{
  "n_layer": 16,
  "d_model": 512,
  "n_head": 8,
  "n_kv_head": 8,
  "head_dim": 64,
  "d_mlp": 2048,
  "vocab_size": 26802,
  "activation": "tanh_gelu",
  "norm": "layernorm",
  "norm_place": "pre",
  "norm_eps": 1e-05,
  "positions": "learned",
  "qk_norm": true,
  "attn_scale": 0.149,
  "bias": "all",
  "tie_embeddings": true,
  "parallel_block": false,
  "init": "uniform",
  "init_std_qkv": 0.0264,
  "init_std_o": 0.0,
  "init_std_up": 0.0264,
  "init_std_down": 0.0,
  "optimizer": "muon_variant",
  "lr": 0.00732,
  "beta1": 0.93,
  "weight_decay": 0.018,
  "lr_head": 0.00418,
  "warmup_steps": 0,
  "schedule": "wsd",
  "decay_fraction": 0.821,
  "decay_shape": "linear",
  "final_lr_fraction": 0.0,
  "batch_tokens": 65536,
  "seq_len": 384,
  "doc_mask": true,
  "train_tokens": 518300000,
  "steps": 7909,
  "dataset": "wikipedia_en"
}
MLP neurons of a small language model. Each row is named by its layer, matrix (up: input weights; down: output weights) and neuron, and shows model dimensions 288-383. Each number is 500 + 40 x the weight over its row's rms, rounded and kept within 0 to 999. Numbers have three digits each.
After each neuron's rows, "fires after" lists the tokens most often just before its 100 highest values on Wikipedia text that the model never trained on.

L7.up1328:437565584560531532459500494512508461428484502500521490523449522479385468519472468522545463499504475518574495455497560497497556500486518540543506446430465485507472551532502458513504494496481536562436472495498455463498512458516532497556552469463588489497493541466557533491516496499495514502
L7.down1328:427489438496518500504449580468490543472609485503546508502385488495513475515513460498445521490548472525573534493499545452523430478521391575452529516508487479507592492552461472483513528459506447543506559509476481511469556469582602514497560421453585589501484519542418540547482525452573509489
fires after: "1", "0", "2", "3", "5"

L7.up1041:500566456516477429495550568538492518515461451507454521495430548500498478515521472484518468534439533550500518537507485505459500416484403507555473494510553449563493526548513522527510526475536496502426453554512485470504517532527479547515507458436501480460497565531581489523475556482506532391
L7.down1041:524531487475538457520496491489466508512560493546529484513497482499461476508463487508586541522446509501540549422514494533518517469539414534456555498444533506487528486533576497503522465512482510512480450441415495537553516515381549521506507497584513529513489414495446465427544491604456521477
fires after: ".", ".\n\n"

L2.up95:520521435497564463485466531533555486513563490567426542509513532510467536494554464432529470466503501449526495485503511502519498529564543512412526545454557503548573472518474498524554457596541561469469517549515544501467533585461514502472479567538512508531514542604463481471437449484478535441
L2.down95:500526500448491563562441480508560521519492465460539512490534468479497535544419557619539470503533453555454551441501534457501450504548483532520511436503508511548436504519428437504427424450524555525527511452399494518440530420527531483515531410439510493496524529439493462496490517522458538493
fires after: ".", ".\n\n", ",", "2"

L7.up1136:505481496422590521415519482442526557516516457482497496440523522474540482493549553512501537360519517444458515525499460486503523519508449496520512486534500513488481538523497506475443507505507461458541533524463482444566566472521495439551496540467519416468521438453517482535476478557481584488
L7.down1136:564488448494492440450500535526506476421544474516534550436432507556493481507481497508550501553507522558528525442500506500513531492481505468556506532521486444518524496551534456446501540454540508525517495527565511479419531450417402458505526479516424454430453409528510473488464481454502501485
fires after: " the", " The", "==", "The"

L7.up2027:467489587484440519480511513472563509553470515518505491533505484445479477511526528456479512499474503490533446489511573487543477474492497557506482424482472488472510489515412538446504409559452499492494505482546471484492525527531539461444497497453494476494476510468428561430506503543492517549
L7.down2027:571497481508489480500456587517469525484422555550519514503511486526497493448553488492502500486482536495542387501553471497533467522532621481535527555515534475492552444506495522530540476485462475483431477524447537545499497496537460600558530537518491594455461546530529514482511505546543497586
fires after: " the", " ", " The"

L7.up546:510538452468573492488514494504463567515592464437537580463592487511505516499492504588480546474488473490530444460422523564466411477556487405529533533413569515506501509459449471493450485556477481544496489511543518562476512453499490455572552524517532493482563583499438607513429472467506461416
L7.down546:475441479459506523493476498526573537408527493459500523524405520485444506541561506493512468479491543512534467563543521536523449430496570459511494453503535553513460450465538490490467459484598541458473523480472625439534529553503547477500487485482544526478418414460453516516514465487558487544
fires after: " ", " T", " (", " the", " A"

L7.up420:505569488473527446542497508542427525471514419458523469542497439537555546490469477494474567540464463516550544483514471495516473479433395547494503432501438450494495585502470524460542513478576555531518504552534564504475527538503412498482519541499575579516508509501500527466575586506509470514
L7.down420:527431470464521483476508580531442468514508494432499543510472522476412569462582441527487519489525482447411528425518497544544540529467514587487513487426516557505512523521505476509554563567476472462539510462558514548479501497529511502468494528553402557489484545498474446522498463410454506474
fires after: " |", "'s", "==", "Original", " its"

L7.up1590:499474519507461519487484548506562501549509493473504468480431556473498524473486519509500473464530566529538582517517538527451500487550463564469502483401522492466596439549504496497524457450461503477431511514522607492475479491488483573518437502479504459536499466429580549412489477496490456476
L7.down1590:545444477435438491505506498522494470439455521487405573470526491516486469576541487463500506495503492492525516429470532499444478455451499475476519555511455493546460455518516494538445516526483515569473492501461539574531462530486535551554515538508575463532503458488582475484470456479440490527
fires after: " a", " was", " (", " series", " A", " one"

L7.up127:477523479484483525517453529452549523545465531495456543468509512533460394407535469489494467534489606470510524502539492443513481453458493578482545487500527448556470531481483566407527494445486503529498529457510522504477493534516478476470510509443564430469471411526433594429449517527449514516
L7.down127:492460489543497530502559493508486498496537538494475496511458517463490506518474535478520526458466542490518474431519510524527492518482573464488506534455432523513473472457455498483546465518455450542538460485480440473543551435525506452444476532465541528511457459496454444508451510423529431522
fires after: " the", " his", " and", " her", " The", "The"

L7.up1686:443539465433474475470515505355476476571510551445535479561506477553527520515525479498490480508544502482468571476508556505524559546518460502400523474460427539524518468542544599531504493476515512474458408554508554480486575419486457550490467446515482541470538527473499537485498483492517436442
L7.down1686:484530516564478468502446499487493589411403515478524474517522537512497437551501534534507482524531513462490480432450538519515541535485563348463461480523558446468427463483577530405519603473478471474531462546515429507514570468473497521476534609474429514489516566481569483499502486556493454507
fires after: " |", ";", ",", " ("

L7.up786:492532487495537541498500476424533455552470441478464451582530443546479458477492560525456470502518515458421513465487486505517506457448476512567560482531478487527505498500477467512467495469531462505492527506467535497493498516511469488542458546504490509546517449498457592495471501514453435546
L7.down786:526446563493504493576560548509392593463561443521489477489529514465426502418558459512459518541547474455528474446474482492435560514560475438588556516511479557522510503521486462437522535463437470490513466464448503505490532458560582562558484507449444532513467552537421491524505486588506502495
fires after: " the", "The", " The"

L7.up1025:457524470554598476518498529439521460494452488455423499533443460520507460518551550455491510450497543478457501510585575535514534488522477499562471497488471520486476510451462458497490493494457464504508490497477507465553523495462512497472490486507489489532625517467490540493434455475500558519
L7.down1025:481449497474444518550526451500538515500549528554531517498460500569509460442525517477517511468521515445516545516519432483520475438556465499524467548548450555546525492469518531535475421532542508553548466503509509513559511445495555499511424476510479536510406468461573492537488523490569499477
fires after: " the", "-", " The"

L7.up1824:496510445546564420480494490481519475483535461525448557494495469461548525412501489442488476511568523517504510535493503506454433549490506485486466410534504525450525484547399443559519583477546525548498490497517453573618576508490515452482570458500597492471516502450476545513543510424480494547
L7.down1824:481495460524443529471523510480529480504540435499455430483474416483507472417513493556522511475519496485450476467482385429500429460538444461518482497476462487498449563461471497454466411483506524541524565483427481553454532519492552463480586499508530495509488532497555456557516557534422413508
fires after: "0", "2", "1", "==", "9"

L7.up941:506549511473549501484549450469509501550464483518487512545520529528482587497541463513533516529529521493503570578474448443498509454516484462533463481508550623503480582525388531564519478577493509460518494462475493494486476460483494510519512542528498461493550566487491505515516465475473491547
L7.down941:543437497533490512480484436431505500491488492493462594506565467476533578527519465434555469510529566548557493523524462577491457477529526433530445518527499559546498518540497462529508529439569498479568408525556492507542468450438425463515475521491466532509499472522514570511470510471500493491
fires after: " the", "The", " The", " his"

L7.up12:516556507489496526523441415540517485446455488567445518557484537509505441508477429538539456501507457475591537499547472482482515561500506540472540453560578517544527495463495509420552495493545495501481544492471492495500594567548548529542498495495494493490600465536549499519552543484519507445
L7.down12:532447555503573533571569417467471581481499484520514463512561508471551480479500513445489509524526535504542502519534494552486455502575573498488547410484434483479416541412417466587471542513424478555573480508481527472501510544499527549558530455492498582543438488484504476487531483586501484415
fires after: " the", "The", " The", "\n", "|"

L7.up933:490507486517449502477534488514532540492491490529526454467520520478484514473543528527506477545453449469550549468571514557395513506464582450475486470451530503533501450447512455525463484460549527518518528615542532544394534565531569465507479529488648452517532437476437602510540497490491460454
L7.down933:451518464476479518523499485441528464523525507425580446553428443508437519532567449425468517535410542427384494508521447507526525483496492463463485484541403497467452498450518526510460512592480455515543483510454504497504490500458492475531530525442460495443484495513453482421534459467524531447
fires after: " "

L7.up989:486525475521460520465504523533514450576410481468469508560518478439552484513505494520529515431404436504443478483377515551537519501534449456538566453540516521472502499481480504451504569501490530529501521513469577479511498527464523433508502543443486499485417452449393530478545495588478493439
L7.down989:534447480494555527518525498513513472466456472554533531453463446455429483432602529496487406461463490490516421570535488530532534541572507564517469480513590587539529558551497516458438488467445506459468551498466521516552492525415512469458548507525485481545481481551489525518494516509481528475
fires after: " the", "The", " The"

L7.up1791:520508523614515505442499522488488490447500492498439532503533528481448438515521490470580504488470488468466519477529525465493505467554482516476485538492470535506555472487445435517577469468484513508464488512518494492502509467482499478499521407512607517559517524512473510494451401536453573472
L7.down1791:571439532522511470468472524486517450548544520504460505508512532505483492492506479501519548504502466513445497556493503516523464537494502545400500591522476581502496521512519456489489492507387531505479465493503474523486451547612438502510440473471451510490485536528566605531460464501472420451
fires after: " the", " had"

L7.up543:501580473534518525416436473539541464443465519493529540537485532460524519469556485523551498458440524396419468565484469551496513527500522509530509452552593525536510551525400476458491475453538509527543476517505449484515470542541549563466466428509425473470532488500500511442460565588488497461
L7.down543:505463583557522471615537530553466488559429427475545474478490533504454527475525513482472501506519433469479467544483504533551499514561518471466456497559472531487535488428511516473501510470485485449451483533512465493477537485505545549502491504523463461533476469530509570463495471586502525508
fires after: " the", " The", "The"

L7.up935:456534579422508468482535443486525471511535521503454506506469485508480492555587548517505484506409463523474488457506602478421610468472490583532568458532444472486428523492445517493445477558536475506504526506467513480538444597544499532490471516506480485497544526460562495489449471589443541567
L7.down935:439573523515534536481503515491519494485470495543564522487445480480528462513520533468527522510510565505502527527497517489479465536484460521514468508522512480508515502525471526480487527477495566496539507478513524534528528463504441469436492530526517528511445460551427419474497500538567505579
fires after: " the", " The", "The"

L7.up369:463527445582486503413540427472443479481483550530431439477510468446439518488540498535422519495474496431445538483569486547541468572536551472449534471503520472545502443522550558575529503560466477500516505505513472516441586436443417499545525499489502523486514554469500519477487549531595557436
L7.down369:533441468460392507499497478528459467499534512522532442501454471513399496477477478526570471557526453488573473513517495559503530515491497536521556460521493470495574526502442534472539465484470486546410460487433526435489546466538506465533482467541487512511406505477528534448519539448480533506
fires after: " ", "0", ";"

L2.up1439:484566528560523560445429485482550533447501487564435468483477570479413517532539490531449493470564548499514489511458510479526475502457453455479464543463526468513509545410483532552571560515464521514515500509497539581506500549511513514585585517552516552505609508491449517508493467458504431529
L2.down1439:475501512494453460416474518501512419441474398428471518547448532493461505478544460523407404480446533427483477474500499567479442526507525504422529501493485499466476521475477524483507506470497501458463493552446529499545543482499460496545535478505492499458503589515534461544489488490550491505
fires after: ".", ",", " \"", ")."

L7.up100:451489526477479503478517466482597445545457548533454504528488490478561453468535481501576562468469453500386514514496505440524533474575540483490492546473471533496484529480449502487483514522508522432565547490526484495473512478490500503510474563433458449556543519463443505522528509503452511526
L7.down100:493519459457485521458468464484537494486443490497470590408477502490476577505457430567544490436542553391495515532509558467521510550512529474499472547589633477494438538431515454546583527452451556511486456532445510532581485471506462492485523494459477506532475491493519521431491539553543533638
fires after: " the", ",", " The", "The"

L7.up94:461548476520483477527506483467572473571490507496526524536523473416428488553488532492513462537550514566521470568463566503439519546573501467491501563513516525466497496422451448521508535445471503506491465488478459459510549516482490494498513478505472531497547507453508517548510495527487522530
L7.down94:518532488561499543476519556580515509555555469468533403465546446507494510456510438491502503496517440395499507486550474535481448480561464426486468505496480488463500494524496401497466491477500511497520509526574499526463493486587487483480503475515445437422485515513499446449408501485439465542
fires after: " ", "0", "1", "2", " |", "6"

L7.up1364:555505494579497405540478471463529488480535494464496489464462464522473493467514493537501475507484521490504545411453501476474496502537526458510450522418475520509464509488470486569574460486509502594505475544492503547499582438540499506451555490458544515460573431480441490571549497480454492483
L7.down1364:531445491444501528575523497450448530540477504488403537522534462516523476503508473510492477503551590539443615487510496491542461457500518506526520441529476515540481476494443490510470497445474469545545508442490577465527507468447511583587524478576503545527543540514526512509603533433488488457
fires after: " |", " ", " |\n"

L7.up1563:434532536431488511512485534431454470545529450517572558523498486443485548432499451548453479469518490584519486550514554499514533545514511451436540455527506438519500476505465509543537492463443532446422484434489471522495532547533541477514482499469477455464522566440546445514451501565475551495
L7.down1563:536556457513516493447515560498481459531448545412509426538487496475479484463545434447518498514503496446455475497437538528535465486512472453540496490569508571513518575505513496469522512521572485492525545558531525545437515518449546482456438516501523519510365491534503493523541561451489513526
fires after: " ", "0", "1", " took"

L7.up1919:496520516471562481531545542488528484528440470547517537490547453559449463585528477499510457560543517521527442481515550485555505535464515484503560495458480492511521522566493560489466528584469468413536512543384497540493561521541496492422537493457530542456465441521483517446465532451485541471
L7.down1919:513484451504426482545535489495547473486489517489529507526484501490438462520556489525493515511447535472501449423549555498513460457507512458517527416532505523507519547477498504607452479510457549489501524454516472519561566458516527442479546457550452486451492438426492452486514612415499450401
fires after: " the", " his", "9", " its", "'s"

L7.up1679:456476513493491510541531536387554490622495487494535499486510477533452521490529533477533497436525591475544535555455509508495578498505504557516524452501523466465552494461482456638550465487507511463515500469498500506485488510527521525551469457485414448455499566461502472483570447471529506493
L7.down1679:532519477557506456519512458538515455552452520453500512518546498483444528512434483517484526455532572522453458409404533512474546510412436567492429494454502492489502497487490555493556544455571454598489520507478520478551474503408466448497553441547508477512527565489483542487516484526562480494
fires after: " |", " a", " Shot", " an"

L7.up1377:577470521510457527503462513428490440477507576497434499543528573476510454542514472500479490548567524502516463520483444464512445522529486525479441437476446443442478526471543515449525526450535461451493537505501482484532479540539515477508530500476490515443515499467491555410483526520495466421
L7.down1377:489489505489482497402485426570459473488525499491503564497497494555534497487550437510444496492500478535536550466505459507484482527590510447543486460556508575510550541533485480534534548510453487481478478525452532499531417504462484411576530484484526425461524503499515535513575509533487486439
fires after: " the", " The", " his", "'s", "The"

L7.up183:480481472528503445500529586499511427551528457535487432479505508499505449557455520502488494535496544474479549449514501485511548542562554555495540479501521478413523558447568500481534459559416495455515475516473445386502554525483498521518492486540528551420510544503506548516488418526561546455
L7.down183:491482521497493474476440575510495482484485529475507466530565511512455508495451513548463544422525497535537462485517473595554511451489519489515471463505534508520549502526449522552487503462478481483382450509482488482485440481452502507453519499456494533522500565451576537501482493473510512505
fires after: " |", ";", " W", " the"

L7.up1191:477495528442476488519542503476486536568474507496562479468527512476345539516555497480549463467501435528506558539475526536509517573531446488440539454453544532601501421520520466626537474449541461559509467529488468496474477519576546483482516568523554499515454470450508515457550446518464524538
L7.down1191:528428442488505510537523523522527551473478500494459500465460447428444554507521459524478514511557518370519549548511522464503499549517511436531525430470475535435458417512454482530474538488478461463533549523527531508482501487416532502544492491453491494482478552513473404514502533540468492558
fires after: " ", " No", " |", "1", "0"

L7.up1738:492570458462418512451578539463514562537502494472571534532501480498472567450464459486513496527528470529526536494494461532520548505485489496500501485357554405499477528450501520557503518541503556483474500515458516441504487526452519514548478495473547536481615499483465507482516392434459501468
L7.down1738:413500494560488421502487558564511551485511457490496410473451462482485424541538392528533554478416460477489489495467513445466500471596486505488513586536442412512474499438435480520519500477491525505577506495479455476517490474551573446419495533477536546438481531479466526503497502577453466544
fires after: " ", " St"

L7.up1413:484481553510502539528501577463441572535452551477408505540453511511462489566475547549486468387475537542464440510514512550570419481504490485540434485506548599510476459467480479488481473481539519511513481522512414474541519493483525511439434469528527496466528518494490530568530504502511576475
L7.down1413:484533476459524582564495521536552449512460489498486480399491567446551556495447462474457435453492571491547488467450507464595443509503504467474499547499492530547493496536473522505443484562511467577459517466496480567527482517531509534472458463498489492526470506512413484519553548517513551542
fires after: "0", " the", "9", "1", "2"

L7.up476:514535487491531488505451488466454517501479526504518547470527469430534477522462501459425512548450514543524493533572490593533487547549592540440551470424462569585488487461503512516441510438445522499461544498477571462460495525468505471544385463456543419469526498503533451467464518412469542461
L7.down476:494517416493504471506541542506532541469527549449547545479513459478438518543558404582407561467479558448435530448512431553444459505432513469443492501600442441496481449479446501520474510508492531493524545533553494462477522558466555487463474501455503478463552441450462507470521473517465555487
fires after: " ", "-", " (", "2", "\n"

L7.up483:415515529526527539533526473554543465578442518465515517539460469481529485486496497477521518488458472453463450560498498515525528523483496505492476505495552530548531465469475578475483491457478481396547539518543485522480578563542472541475445526507501510498481487529533631543473489496458479464
L7.down483:561437373480483556456490480497622509501452433530519518552498469514508452512474530479476440497503626490496496496517539492493491451454478486518535536435551454524501450506475471479518513519502556515492433468529564462412485445494474472541486425462531552485465491423473516514504519419398480513
fires after: " the", " The"

L7.up666:509531492456500517477431498501501515514457545500493517546468444483468532443489494486536512531480520443528524438484550516381509526534521450494478495472515513540534513501470494672530556543528511529485521551523411487518470474473501480475526543453475466471530433472473533610473569460508553524
L7.down666:453524549479441488496506497488567489453481527595541541532544530578513504478550442478477487499458482404511558518494461522482560521489498446534518462464504549455498478439439520518454457492525441473420568530465506521491436492523470494518513453528489484522494555489467568521515525488498493496
fires after: " ", " |", ")", "2", "9"

L7.up870:498517536620506473449435498474502488521450431438462486519471496449491545483452503539473457443476527451538461535499470506456521504514475511477540579421561476502499525493593571584483497471461556591531500491527473427553509492508504494511473472500475501573436482483516508546489528495490442499
L7.down870:457521558476445503489550489512571526494543532504619519560483531428526441486479490502478521488435494451500576488493471492518518507550448457510516519505558513507561482477463474531508484564459530431530514547544486439461470457568525493535458558443495476491521541475503513512505452415503495526
fires after: " |", " ", " ("

L7.up1606:453504436579451531533424519506517474511557534501500515555472583463541515511519492507529493486515484428540475471546495522541514538561521582500549474478552384504420522444518457555464521553444572496524484501516463496443518512442480520557548457534537490445551461430570471525485482552498467478
L7.down1606:438503514432420503532483596555495457514502523471501506554521489534476439490502466479459566534462504522537535522506483488523461571556463472465563528521543439541566525469506469488455500519472479464535455532476639486507486439494536507449502477542531492477459462522442524491409571502494501515
fires after: " the", "0", "2", "1", " "

L2.up519:450548519552579566468540520460532543397485463500440493434454457554471555537470493498457525478493516484450506493525534473550455506527468485545511490466553471595501491452546549536522517518442527487432503527484467516534503553388536525539452488467596483465530528506526465465470504450545508510
L2.down519:501485475452470540473508508555586474505483489468533493487461490487487523549557499602512490473508470460561516506482422397526480439512471427491495538526497484508559380460472487485526513433486480487542497518531448497521489445517513461570512517542551396482527535547476459479520522559529481422
fires after: ".", ".\n\n", "==", " \""

L7.up566:492495486503550449459558505560596441474515486509448497534546521470482458450553483472484474534452504489465541473549469515491504498479584453491501550548471509522511402443458471466497453457466518555516502519540466551482451500466486518478506526501568446515482517478495533480438472483497504522
L7.down566:459477439509580470511498457483467526503434513483510518473530502461508573452501546507456497434498510512529487480529554547529455464560483505497542488433509411546487477454501449534519519517460497499525528470500538519491469467486471532465551497520523497440489562537491506488473538470455529523
fires after: " ", " |", "th", "4"

L7.up45:465506492438486538541528545473510505522508554483552538538495479428556463588449565446414527491504497480529519497569527526467510470527485464539546501518441419515418461453597535446518512509536507436520511485497491488455513485548558481503483494543525488520521404419528532481579576524484491491
L7.down45:497604509513516460514541536544435547532528428501481485474518537457426534531558499492471538520511500436529535482550529492473512538474511536476528548450514463509528460532494474476477528411522547529508537558466485548512564586471440499533514496489450437442569573497493483557574534516540580435
fires after: " the", " his", "'s", " their", " its"

L7.up1576:465544587475494512556479526512608497488484503558460456457525426507495511510473478570453539500488498535447475535553439554520515509446484480510512510549480466482532463506499494548529464458463600491437478421491564522505514482546508530525418487530483465553513509484497543432505488485489473572
L7.down1576:468487508422437431442499524541450502512455508518494527503515531530477517477482512503518457458493479506454541561495441447459504503449485490461522508508542503524504474502524477538536458573371537564462509544542424455451513491512450479511461539513479511523460545559440504456453559534501506473
fires after: " in", ",", " In", " "

L7.up1996:525489490559455474472438508511503483532516453576509548414532523582477457428496543558450550503533557469515574474566474483559482526488589543520559504448486507539550473456461505494452536498476507528389497530491534536518522568534502508479513531481498453481529527428542499499453437541526498493
L7.down1996:519494525473569553522545518546465473517504492498511511497581462546477503490538523562477472548526515460547472477531547482540506538480420508472501500474542552434516512515456514525554516543477499431597498499466406497504558521545460398503550448492532515563473466492483467551493532539497509417
fires after: " the", "The", " The", "1", " ", "the"

L7.up730:542556598535483521486452529505463473525415457514529538512500500552489525453503506515561502504531454510534500407498581495524555507561460534503479505448529535519505555511571425543515548407448537493499585512477513502487489537504553518590505441536502556493456511500513487508434544509485412526
L7.down730:495447497525448549467483416486473445518506552492595467582508587545447448459490518540465523445473577499515475487501485523462476424408555458485536526501530542520466484536522531530512481518592442523456470453475455438585547570478485515470503531538496495559464478469589533479495534546514453476
fires after: "1", "3", "9", ";", "0", "7"

L7.up956:491522506512471512444499502559509601590559471472466488439446523495445546473516487530445546459480436468520545471496470488467490506530467455478500528460461534456557477508475471518540450494462540572498494565547546518438469427523484472557557577447439493522420473455489514506474490502506476482
L7.down956:592539535480485517436498591428486428471451520449462482467460452565485443523533607558453486510463574511421499498547562475451546491460501480517442493555532477470471480472411575527512480508497532494564493489398460563508519567506452534473486517551482482511494481519463497532519445515454519509
fires after: ",", " is", " ", " one", " was", " not"

L7.up1521:564436613491474544533533491512500492501442515629529496552433498466541424522518550513529492443464506430510474568491470523551513550536476456507521482524481480450517498473475487573551523518506506444476521527485583467496518462565503509538480469448537565536391489399529509465544482537494515455
L7.down1521:458483531532522520472460511549503569473406536540506547479405476490446457492458507517476522449554470479468516538482595472444488476516525495522474422499565411528543539505541502499516550543578489482517609477447534428493482518544504453508508518552494484432552526443453539538512500516498468536
fires after: " the", " a", " The", "The", " an", " A"

L7.up1374:473514477517515532452447533489548582482506552497480458510473524489533549542540501507483553457523495430518451509486461532482523498541512420476573466533481476521506518454506478531546520491495532510503476516473549532407546473514591562535436496484483511546550541509451475479529492453480453510
L7.down1374:526479403434487489499472499526465470488459466427473523542533502565448383516545516546484471449492493497461459522460484544540581512414491458454542500433459558455515526522477488491553443445521488445502559511522461479512512443544495503474491457478452502491461522511496508512572509489446522472
fires after: " in", " on", "In", " In", "On", " On"

L7.up1476:528552523474559538502520554477433486480589518518550495452458453511546502416533402509582462485458485522458477481472450446434473498549613517438553488468512500507527471548379522503541470513475526464537434499532598548512465488418492531531500488507517443541527503483495507463480564453553506518
L7.down1476:472449460453522443454423465514510450500511485431498549558476499438508508542470550541515495423488591565540542514545558532497489527492458473503501475506525530536543515522474535547456442542532522593521560534427540506485482566488491548480466540441526547537502485481485564440460524501553476473
fires after: " (", ",", " |", " was", " the"

L7.up669:464482544491487563556540516496518558545431574522565527492534424481491514386552519507543498495533518505401535550573433491409478556512484458545506528526538511535480484453429522496433494448489583557471497496464479470457517568518517481517486521519469537540488527491514515464407517491537555436
L7.down669:507496498437510478472492516515392454529537538496498485474426483533438532480481499529463500481472475502588576484524429545495529506453502508557522491493459541515484509450494435517490429442505485492539537471512510515577473513477477528478519466522514561565455510541548538572453486508481468533
fires after: " in", " In", " to", "In", ","

L7.up1916:513540572515558508500494464483491509486560522504439458492518562522543440478464490473474429477527493581430462565539522477506534519475503496504444462495535494545504501536467479500468468513540518485524488548468439475551498534504477502505549511517540539491523455513454510491470490489442453511
L7.down1916:525557472422420440545473550500490421576563489532521540523479438476522466511490550451463527503458551413477510455469545508477499472459501492554566478523475468535458498494524482476509576471550506524463552474538491520500485528524496476474480485534508445497503536444436508464513532541505543550
fires after: " |", " ", " the", "1"

L7.up1106:432540517524578523457502513461545485474425411495399542506436496519510518520441484452523504521413480500423513507445476472507557495542554511486498426492481476440504554416501512470390490418534518472539531420490486510549575474490509507519503484534524439553522490489446469456500537509480577504
L7.down1106:460532526497497475482504506464552493454430507415437454529467440547474514507459564495573527502462533475546486461463493513519543435541567574515537461480523487469458456445506485556467475410538452499476532516520525551532591444424594486464490585538474537511478432549479465453456589415558504517
fires after: " the", "The", " The", " a"

L7.up1487:467446486431479494488460486432419489507518519482473520492492513515521427482548552581514501512517499513489536457483471436542425486517560584515434444487526494533524471474489482432472522436501475469529559563507581535484581550544488441547409485470516458513479473434526554504456516537487498450
L7.down1487:530570507401542540502550533490593452517507501597505505461441548503521538500497438539489427483489489465503478492547472505563506503527511537530482626505470454489516478490481517510538599450500547514457530502499451551540458490547488508530430501492540573435452539522471524536559473537504550468
fires after: " the", "9", "1", "0", "8", "2"

L7.up1128:511497445493563542522561502475457530456564476548519513573525482549500478516456536508485510473554450473541485517496455531512576519555533481518509477434540518462510516473547490446549528487489559518570438398498534552487499459531512407472563459509538394477530445429517498527525479556517507529
L7.down1128:443520499455405512462486522499541497515568506482462536547507456532453457497470491532550513477457516549485484507481513468481523432534550516486541488508471539497508523511432484477516539441502453519510512536468535492495525488445448544540486520548466432495456490471583422473512487441491490481
fires after: " the", " their", " his", " The", " was"

L2.up1060:426551410476545544518522418427500495476517468518523522562524477505559546529467477517532589533499521455486492486474520598509506533511461447504491483464451498527468504548475391474456509489451581525471471433384455493444515471402513501428494490501527477461509479425517462537482548500550512515
L2.down1060:500513465486451556475493458499519503459492548479560490533448438524548502516504549591471426470535477559456484519557478571497426496532547498527513524521523539513434425461488494505520518455470512542493587512508505472514523521494535482472491532512484429510510500481524463529484474520501504530
fires after: " ", "1", "3", "8"

L7.up1178:517507512489470540528552526404512501521532495501527527441541465520488443492554506493496449508456466475537571471533454500443486560492554566446474505396570493513478496525453513521525508449487496452478543525535556458481513500402543500537493556497545514515494535440474526507456505453416489491
L7.down1178:476513480489530489503452516498475416419465449476563478528464435516416545491559517491542501470458553516466528561485465547606460454454546503491472521537466459550446506509459514520514465533509495493521490489523491462512479485508499507476501532503435577468476459522524499421473491577489520546
fires after: " |", " \"", "–", " (", "-", " "

L2.up456:483436481514490426415482463467482495467503523474411508529476489464467458523487375519493541536521505490466488438490566490529467518449505516505514502539452523466513564469462529541527548569511460482494438490447519507444494477484468483528484453591476495499525479554507510476487461447550518508
L2.down456:511466498491507472439466554558499549478478525512565506472442447472530475616549452513472476469460480523462525525516511432474525440493520501495493524506475401490501564534608473529563515464535471528426494545510450420561561513438544484520560511504432463487419459576463527469510516542480407548
fires after: ",", " in", " of", " |", " the"

L7.up2026:499499416513417438383521542503483474488430480512409516517486523505481544509496537436507460529488523448440520465539513512508496514548504499518544480494493417492579543437471439499494466464520534546554458481515480518516492576556461526523498533547444533542469543463485508515472475478526561488
L7.down2026:470408493505531505450529487530464518476482519409481533484543493471557526508497491519544506461454480482446490484480469544453501463479562583524495515469487528489433539507488436537498499529566499510475561449505477429497431509517518521485447511524443598487448451472541470485554479551480488500
fires after: " the", " |"